Weights of a small GPT-style language model, trained from scratch on English Wikipedia: 10 layers, untied embeddings.
MLP neurons of a small language model. Each row is named by its layer, matrix (down: output weights) and neuron, and shows model dimensions 544-671. Each number is 128 + 24 x the weight over its row's rms, rounded and kept within 0 to 255. Numbers have three digits each. A neuron's up and down rows have the sign that makes its largest values positive.
A block is one neuron, or neurons of one layer that tend to fire together. After each block is what it responds to, as a language model described it from the Wikipedia text at the highest values.

L7.down2114:155166088147148141114136145144117142122079125139108158111136129111165105114152144114123154155145104153065133112147153109121100125163099156153134128097156114103130139143104091124105157076069111156127151108117089113150133138171123152164094147118132122083098114192116123130142135127161169151122158108102123125166119123114111157082135156123147142135155129185142101090168171127112152132119
Responds to: Hyphen after "on"

L6.down824:127153132106137096122122132121101149113103200123099124080172169146125092097134155131116127133153121152108158156159141122163088150097132081111112142105141148154108087127073133125124117148147167136154076126130131138130124085134156179138138154157152142091194107147128135136073146165139099137126077122135110108130114113083130103152147129149103145139151114137154149128114127123117083137106
L6.down1410:154117122142140153117137149140137165107102136124134143149104157117093152126132095151125133117124094159100122114154133170124117117091124086139086145132109106123173092132173114068111159146115106112132116160100114141132141102134151171152113098102179188133073108112124124140106123118124121123097163087102131153159130147167123147143134142103147139162126091153150133065145131171151190140129
L6.down1996:120103084141113101164113142066193133142139143118135089100077142122125104109075110140138135120114095117114142134101138071122138135139102134122118122138138107104091117115128067096127150175137135078122105147116134118118158100166149151076139119133143178128135165102056114138104115122123104117140141126126141107100100168130149135124120112096140133087105097119111133108112121102131134157164
L6.down2704:154138118135163079112130117166133125142151141161095150092115151055124187147115159116140100123152141094113150187125084150115147137131118134103165096091104164127143109128152123088112123138114133081141139104105127136138097113136130152136135136181204150139133166128125133145140109166129128143120113113091136159090092154198111142155113097128082120112123139120124114127100099141104127137136
Responds to: Year-range dashes

L6.down809:113134125141066111128174067136168125165091120117107173147107127129095113140117122158110116104129129126123116088081128139142148131163139135156127135110150146125078112120092140133134169101153160100175153098159125125148119116114160139158135107163131142090135121119146138089096130126098104077128123121137143163160141102149138141172133141138160088124143135141110112123140144153125118119137
L6.down1465:103154162154122113078107117136156123116160104122118155148151121181139136151140132127078111144118122125166099097132152176127090128114143098114099146148100126142140070138152117097087164114135134110131163149124143152126097103099163124102152166140144155163104128134113170116130141128120167114121100116129127146127073129103071105153090161111109115110106148171118155130184139122116132148126
L6.down2836:102095082159120167101093131140131107136154113127096140149122134110143151179156126115115147169096105127129117110173124144145075108115130121116141130116112134122135132143173154126109157142147095127105166092102133139143168126128083140143133157155139134144129169135188166129074143130118112141126151123135143149127127151127145155133151130130137155109127090136128109148173113175143154176129
L6.down3066:110136101113111139104097142137146148110126118120126108152117110145111132141092104136106121115124124164132139139125166116084110148108145109091101139096142131131089121124152133125093147168119109156107114131163153108109157104085178127134128143148144139084170129145114175055106145110125123116084108120095139122085169147106110147169183124146132154134124179168135093152099145096123113179104
Responds to: Verb-pair conjunctions

L7.down435:098114166134115179148134148147139138091128139147106123151139136160154146091147113158126127138160143128127144157204123146108164117100154154105133153144113142111132128095111128158135149168118104125185124144130133144145104104126151167136125121093131129163126104132158121137152151094103167125124112133101131103114101140136088126165111133152139133111117126132153111102125127158073118119125
Responds to: Coordinating connectors in lists

L5.down951:148089108113145177171094132176100159101122168142158132109122114145128120095145123087170148129115097153114120152099081144154169115106144126148129121132087134129111098159093179155183135100156091125134055106145165113137109146135171161107124129122121131095175114136105121119127159176107148102076127122123095093122106127132082141101114161178121130177121131116139168130131152139149149143136
L5.down1595:155144137151162091136125150116137108140127118171138112101106139158100106151158127099129152186117120167153103170160118128130128147117170155112116129141082157124136091098125130142104147116190125106126111124094142117104138156090152142163142125114123116120120128132138133104099154136071124124130152122163099061135133090120135114104141123181133118084110153127119148097083132112113127112067
L5.down1600:191115124120087134178109112125098119124103176159136142121163081111146150119152162136087157102103132114133146132138137132106115096094119127144127083165141148106115108127142140120107123135094093113107121144138124125121097140149133128126152093126123109130079111133163157146144122099122152138167098136112113132141099132132154088170146112157133122123125124133089134116134100118109052123129
L5.down2373:114137138093117141171119119114128109162126122185141126118126123116130115154141126097161138139171115150105101161141093135096134130176143157166142098101054131152104110133113123151122106124141137133143127143122077103133098152098147138120076072125119102126121109131104135116143138133080157064162111127142135157116134106146144127120106121162151125123088136109117141140119131156124193149138
Responds to: Year range connectors

L5.down1909:122151089097156158157119123131161141089127146145122154114098161085129148164138145137126138113097093051130137100123139161155107143136110082150168184078116153185139126086161117108145101100104122126115125097123182145163144121109151114117138092111149098155152110148176147110127121126140118119141119107127124142133099117111127168124118110136132138152103132101147087129163154097147100104128
L5.down2279:118099081114172125147137119149125128142130110128127138124142103123124177115117096118116115143137123094152160119101168131174122118135128116111139167106102098179122118133103105112077117125126111154160119108116109122143124136150148146131117114138093142136134162103068145098155146148111137117119130095124135135112137142148129129135134119120104112109158096152130122150159156091126126102135
L5.down2771:133143120106150146157125133166161150114155137130163171122164136128164137122113109149126131097142135106124133154116125140152107150144142163151094144147116090165113082153158092114088083136125086155185162123159118117179143135132103112149144139115116168164103162123092155177161130121094121099123142135121090114084106141107115134143131160151087153118097083171140165147103144155124111111075
L5.down2819:159138114148107126147117125140118118137134174105134138125158153090154105133145128186086165121111106090098149078122172121157118078127161083190130107105137132141095167108160115107131108109141120125116136135153105115113126123114146174143143101150111107068138125107109146108163136150094163087127149103094119086154136146107118133159130135156119147099138130138126065163126122165151133121104
Responds to: Coordinating conjunction after first conjunct